python train.py --n_layer=10 --d_model=640 --n_head=15 --n_kv_head=3 --head_dim=64 --d_mlp=1728 --vocab_size=16285 --activation="swiglu" --norm="rmsnorm" --norm_place="pre" --norm_eps=1e-06 --positions="rope" --rope_base=41000.0 --rope_fraction=1.0 --qk_norm=false --attn_scale=0.125 --bias="qkv" --tie_embeddings=false --parallel_block=false --init="orth" --init_std_qkv=0.0277 --init_std_o=0.0 --init_std_up=0.0277 --init_std_down=0.0 --optimizer="adamw" --lr=0.000605 --beta1=0.9 --beta2=0.95 --weight_decay=0.27 --lr_head=0.00566 --grad_clip=1.0 --warmup_steps=345 --schedule="wsd" --decay_fraction=0.822 --decay_shape="pow" --final_lr_fraction=0.0 --batch_tokens=131072 --seq_len=768 --doc_mask=true --z_loss=0.0001 --train_tokens=954500000 --steps=7283 --dataset="wikipedia_en"
MLP neurons of a small language model. Each row is named by its layer, matrix (down: output weights) and neuron, and shows model dimensions 112-367. Each number is 500 + 25 x the weight over its row's rms, rounded and kept within 0 to 999. Numbers have three digits each. A neuron's up and down rows have the sign that makes its largest values positive.
After each neuron's rows, "fires before" lists the tokens most often just after its 100 highest values on Wikipedia text that the model never trained on.

L4.down283:483504530518467549493495537491512524527503506543478512524488504531464492456542528473518533525481532493494526521472529529498475522517490517504531548513465516554482490492509524470508539478479504494485462479524482484508481505500497524496502506543519517504515506478508509452479537474527495511523500502473524460479546481470489563512475512532494505512513493502491519496538501488522526524493537493511486526503520483500471483514464526499430508537489509523529457511516458499469483524463450474498468485511527514497532547506492558510463514495477493483513520495496517476515519514535501505511524513492511504502428488510509527508503503509478532532532445490533494489489503506455505466508491490473492485458556461489452501481486485527477507494491481527473456514473494490480517441492505
fires before: "\n", "-", "|"

L3.down702:550498486526502487453507495486521514531477439505513541517499498491482515504474455440482493490502477544516519504451480541524473514492479505486546492493515517506503459494486464505540511539516509525492482473515506486473504497546496469444490476474493509466502512448485484512526510517446512492536485474531488533513537516497458459486502543463524493437507543478510486526475455516477475502483535493505486560530540481510484510488529562472522504522466507511450512522504502497499484503538505527532480476523531456467475460507491505526491517465479522472516499525490515502525500447498490516497515540505472497532508486493506471501511487490531518450507499547516547512466490489551458455534465505526471497513532540487513473513546542475519487523529480493535485496532494471477501484487511
fires before: "\n", "-"

L3.down1512:545520516504494511490475539521465527481487505531485507508465515501473511476541487478502526509509510489512513507474482483501512456496493485473496463500484513459481486485532524468472518482486517500495497480508500483501452488475477535504522505515538499477499465515525523496488446485555491487492518481483504493484530464495481509487484475496481498508532483513508545525516461536542523526537524523493497501507535502532508524495457527542467462491494473469525463518485505497510469553499493453491549494522474509500476530459455497501476512466514482499486525562498482517516507509529454488493537530515499555533483484493525482478505501510481486555524493456535525493487515526479495544535529523465521527468484494462481521523510465488540529483474472477474501535502479461502482515482499
fires before: "-", "\n"

L2.down631:563536543496566488480490508509474506499510516503546507549523483476506499479508492483507457530420469498543498467525484519521551470450561565533512526458549504543518496527505475532507519524513495520487506478497514502517510492511518477468464542490539474503469501466477526460488501480495535491498468518496511505455514523525493490478466535510506494480470496485471525544479494514496483511509460520506505482481490478522531489479472535483540530492493440514502452510444502510519518520543483506481504527492533539460508492439478487488466551488515467472533522514504477517518479493480528516509451502545494492521494512474485545480457501491510528489520519503500483484481520495489522517486472506507493489527541518503485477495474488501503511483502536517516499465515512525516497483477476
fires before: "\n"

L4.down1423:490545483515481526519518520471475479506488518501531491526495486523499484505525445457473502488488495491510520516478542501549444517521500491481490471503447492487473524485493522524532546498506516466492524500501521474508472508492492467482501503536515517518475473508516474480478467487508491567513504464504517507507460474453489444530560440508458550515501465518512509468507494487518498480544516508561445507482512472501481508494524491521515519515462510515510497531480469475519506492463531470470506481471503479517485536509543473493517533456536524451524522491523496529468458511477568499457468502489519534508533474487472553508499472532484505486546473473491463489511472510540468508459497491505529513516479482476519516497507490541500458473530492491472470485513472501490473541503496
fires before: " |"

L2.down825:532502501538539546511441502482452536524478504529502472462477479526507518504480491408502527506527492505481489507487520490503504522457506514488505528522516516541523525461487534469484526485487512522523486486436504515503472466457466532491510537470539519488483495490464458481484481505492482497488522507487521534531540496455442514503462502514506485498478426510488484495493477485557511516508482517492475536513500474505441488484521495570487511497474502533496485484478537499496477528514503511494540485507482523495519487504491486504539509483526496509513476505501509467510464426527503481481511516458460490510468522510500497480523475488555527499496502440523513485514521502489528478494506499452493525507443530502466489519496492515461503510515525485528483499499492526500540523435516
fires before: "-", "\n", "="

L3.down110:493505521506437464473501482471494486519484480541523483422511476496451485488427510477455459444513503503492485510514540515487474497493527517492504476468470496499556522497506464496536507527560496484509531484467469505482512485508521513478507510506510512531505512529486489499514505499499510482494480538493502524460544539514427524490503532510525486509486474518488471506525541518514556520505502521494516503545490443495496490504469476493492513513498488503441523470506497494499542503550513484511474447475534524467465513502510511545473499483480521489492509472454554476521512468505499535463515490469511467489471504508539473501476474510508510498495450496506452505497476505455486489517484508499519477472478479445538476503510493470517486483491469503542484518480504516528518563451511
fires before: " |"

L3.down1604:484500507493486456473540470509473489552488505521471519481520516506477439480504489492527516468488493482513528491470527527468475490474472495476496474529508462494488498472489475467481528517531509526517506511490490504498476453492482511520476540474510499529529452510536507449496506496501512483477473514524515552497531482503524489468474505526497480490527517548501511501507558499515502497472461521513504463504502495525514525499504454455466491439517485504517510503514471495501484494491503498477551495434488510532480532542549473531525514508503499452501490504453484497487553531471457496499533570504522447503511519508490527489539528469437520518523462534495516546516520498463514509537486489508480511499516506472481461484443546520489468547501484479474484501515542477494500531517478
fires before: " |"

L3.down331:532526542540483539514491561480517537522458515499478506469493507523540505495523416476511520470484452492515535475477446507508563547504529509517487468462492523519533494507469492494503499475443519509513512544511492468505505504498526513500465486458512468482486520498486485497503475496502506516496481515493475532532514518460476480471514505468486477508485450526529473506512500497514569483450495499549482462523489501495479483482475503510474482544504479491467509539506581489502483513466493483504540465488481507482462488505468485526527521487511505481523544482477482470538544474488466509510453519515509518500481516508491522485461505521499479510507476471452504506487436471520526471517510493508502472496514490511492500514477417485469501509498508525529489474517481502495491452418515
fires before: " |", ";"

L2.down355:476545527500525504459531498490524491502470501461485503484508480517435511491513541468511483460494500493500509485476454514472504503535515493522480513457486551525513518524483498490503479529516461514514490462490494444464486523554463533502470518499488524507475538499481496484486509491493550516522487489512490459443525494479494522537494498522494463500485454512504486502483465518517519478437472469474458496517521504506428502470477475472513463543514503488469448508482519522463517496489525494471519456498513509531512493503476515531454481476493501478524499516485476453498526495521503480535543538501515514477506508484496517460442475488487521508506481479470484511500428477484489511453436504535482493487489503469532494464475545517473514474505499484515498495471500474491489496445508
fires before: " |", ";"

L4.down237:463484525531521518493550451512562465458536553487517466528515494538492482500486473474460491494503504517446473538527495540519482499487463469508541459513496506508502524491497492503513513535508476510521504484473534499517475500503497539515469503441552528524495523527532488500520476455482461539497505513449501556453491518530504478515466510483520525471523519494483465498473458495502481459490466476539499511474485486471528532464463484572526447511519504512500480563460470508463541483453537473502485499488539507530523524527473528510511497490492500510523498518509465470510546481532492473542492491490452507560428493491471517519451452489533502543506523483490488519506501520521520505518500550473505527504493522505512493490566492536533448463507525499521490531510489516540485496514511
fires before: " |", "\n", " ", ";"

L4.down363:484474468488506534508563525503501516526516506535513488475504498511487513516526485525518483502529501515499533497500521514525483493470516534537552497467555491480509540473519469510511515487489474511483495421505502532537480472443503525486478475498520532511508541500535509471499471485479492513461487509452534513485522485469463506495488492480497499501509462500540531486510513513517482449498492478506525488487529466479475473516544495552503494475487508524516480494464466478505506514499520505509516478512540510541503474474522509552518490487513499451532523523483496492493493507535472507496554500519471513552497489520498510467503506511510483505493499442517479489517490505531508506463499518490500489482456493487512479460502387516515481492455503467535520484541520546566504493471525
fires before: "\n"

L2.down607:511486430500493515488489523530550497472541466473494516499509522514431477487479547506510463500481500519507525524507452525509520480512517538490497493518553567474501469524465449554462519492493514496527537457498475486502543504503498515529517541474515493556509488477485479501461488510508489483512437474469499467511521503550508528481503522494506497488522481512502462507488549497531518465498504493472527525532507522515538483519512493503522497453494465510504474453514506550510510492527487540477518535494488495482483449459511515516481515484464501481515533514542457520498462504459548490483489491539488505534529492488501548503474506496480490468472504509531488553503522484455490510500476499481501441486491461504460478511489431518474497489521530497530493479482482493485515497497469
fires before: "\n"

L4.down62:495499504441511497487510512501509494522453468497499522507509504484479471489490496503493495507536502478530488509506497470486508472491548511484498500482452474517475496498495447521467505504495527476485500419526514480501517509516466502526497540529527459488509492487467474493513492521491473497476545482478483496534501510469547504499506473456459483492521475486488511525491529488490509456486497521513484508498518485517541497461524527485539523556516525470494475500506510499462520507487497475513447521479496476483503522498524523505487542508537544503501481493492513511503528533515482528513463475515536473498511512498532484489506549518517503539477509511461472471498505505478537531508470516517511520503545481516447497520496478525535526551512502484479523479505485528476541509477475
fires before: "\n", " The", " It"

L4.down1533:508536476491504489519478451489490459521526462496540507548480489478493489486487511480504470506469530526458528503444514471497517504494478474543545541490476505512505474488469484510499502449466460500479500543535483497530537499510492509478532481496480529504498532512488495444500527515512487487465479505502493508515487473497492467434523537531511449499489512526515543516496548501505519498512478504487462492521476482470472454461520496514511472502496531582509473519483476493530485527482522543470498519494462523523478521506486475473492476524503530441532513479485462519514496516462505504487519495459476511492468495432497487509487528483482501491494571490455510505521498527529472527467515470520466455465513557509491484504556531450495498507480549489477511525486553528480469473482502
fires before: " ", " |", " 100", " 6,", "\n"

L3.down487:570493512484465506517458526473535504471498517505512500490500524509463424507507499488478504484538484518497471508536515505507532502472516511534535467489500506488501456564481513508510530497485549465491493425489474490473505551505529494539527462524503515504552492543494437505494472501493500523486499512509498536512520505478516546510465503516491477511486482503516473450467530495517487494507500514511516474445523495525497510499522504440514486491483495491516497532477483459470539488515500477495495508474494470572478492498519499515462530532504556465549496464534500514536499507474562481525483508518494553479515554469517525441545479512470512473479482533502496484489516486478522520500519518489482506424481492481519490492511444539487525488481507502531532497510512481511464507487489
fires before: "\n", " ", " 8"

L4.down422:495472497516494500507491502497512506467477502506522519551503533509500466530490473477544470450514489480462521475450470515552483509519492456510507535492516460499481537463494479449489486500458542499500494480501524504541482486510530478485507481473470504500514477484496513449525462494476511476500471486474480472510514457492505478471476475539477481465514516501515532455481491468512462521523487498502512532493490524514408509524518500509465528491464511512510494483550506527491502482509478487509497484495532464524489487540476485475511525507511475471499504503477516454469469537496503453480522528511523490450523508463527504457485492477541515477503494509523496523465513513489485484511490482516503477492479459492535519465526527503500459509476512484470456509429507542499520470520532
fires before: "\n"

L2.down1056:457485472486492520492463495507513467543488508494491497505477491498497511457529528513482506521494523513487509469492505492508492475480493472465553408512514451461505525512516535560500510538519493485480505399477499466486484477521468529530499535513473503475501492480520476475448457538509495535521463463500510475532469520477515528495500502516507478474511511503485485501529523544492501499507527493464501528539487479485500516494535516426472498514464468498491524512508484500479452534489513495552509496511519489503504570487528494516483448508502506470501494535460477515477515453505427506539487492492495500517543470490482522480505502510459521453507473516508505504516507499480477487435505517512468476468496450471552477494505482501505499498455514477513535500455555480513468510482471
fires before: " |", " squad"

L4.down1013:498531505500511518482498496497553508534485457521468485493467544478480483494451468518519495467556500496508538475492489513515479461564486476481480512524486472493498501517492489512510529528483520515479495500462508433482558492502521493516498468455530549483516494487525508511491472498495500503484512482513507509499522481445500513514508489489505495532500540508467507463550569528524483471521518539502483490591480456513482498457537508482499547502496479517525476509533482487513508503473507471524521485455558496457506530485577493466496484531539481499516489535505503484494459470483516507529492539537548516553492506500500512495503507514502500481508481525530453512508497481449506499522545541501510516455541474453489462523533535493522522551485509460554486567495487465531500485474486
fires before: " |", "-"

L4.down570:553500505517460474492510535532501564535511465478485514488495489493516521541538523540553492471530482527538506502485477544491532534484489478517489497480531479497510512505460460495505508470513498526509521565450490499510504494527537507550488482495505524509508512502528526517513525488487514506487504503490491558512520509510500468489503474511459512520455480489526491509505500510556490482439528502522540505479482467510500465490472448472520531487565496487496554539520506495534507501528497519541502522493524497516498515497481460500485556494493484489526504488464490470525539518501518495528474521508482489557488528509502512507492496537506482511485501492460458491494474499491508519519486498512514517508540486474521515493513401536523489495536495472522499488480459489544527490435497
fires before: " |", "4", "5", "8"

L3.down859:506493522524508502492519507512491506483458504513531543521503472525506524508491439509462463488513503478476477502459500475489485502535502538435535488532468503551518502501516503460464465495453511512460503463487523486554525493499506478527492489529466489462505487474512499489530465531499511502494536498465496469500469518506486538472520514497501495504472502521445540471526505516501482506501509500492504538544495513478495486497496492478526500492512490465456481487517506461461481498521466495493454476502472472501493520514502511505501501506531525475488511501464510529492505516454490498461457504521489462503497513501515523488512469462518557476483500478501497514509554488524475523490513472542465550508509471495443551573505512483490526524525492463462508526462471538497499466496466
fires before: "\n", " ", " 5"

L3.down459:496527528518512524508469457433494503488489479482532492484505517490516530483503495447501515502470507488517558521489508512540503473516505524473489523515461498473501506517494507497535509543477514460457460497528534491537511477466481509551478485471533512531476534499474479503514510525467459526499502513510522512486456495536504498511512458508485489461503522527475503518484503463485499469491510554508524466499520499481533504418520532511534504495500468478471490509497474476494471481528533509494522502456516527456507531486545482501476495505499472521491492529500495522467508500467510522526476490499520477510483516502542506489510538443465502509436524514511505504535492531488485537476500561482527517511490484488528487548516468484488528548486473503451478566502551500509513503487459
fires before: " |"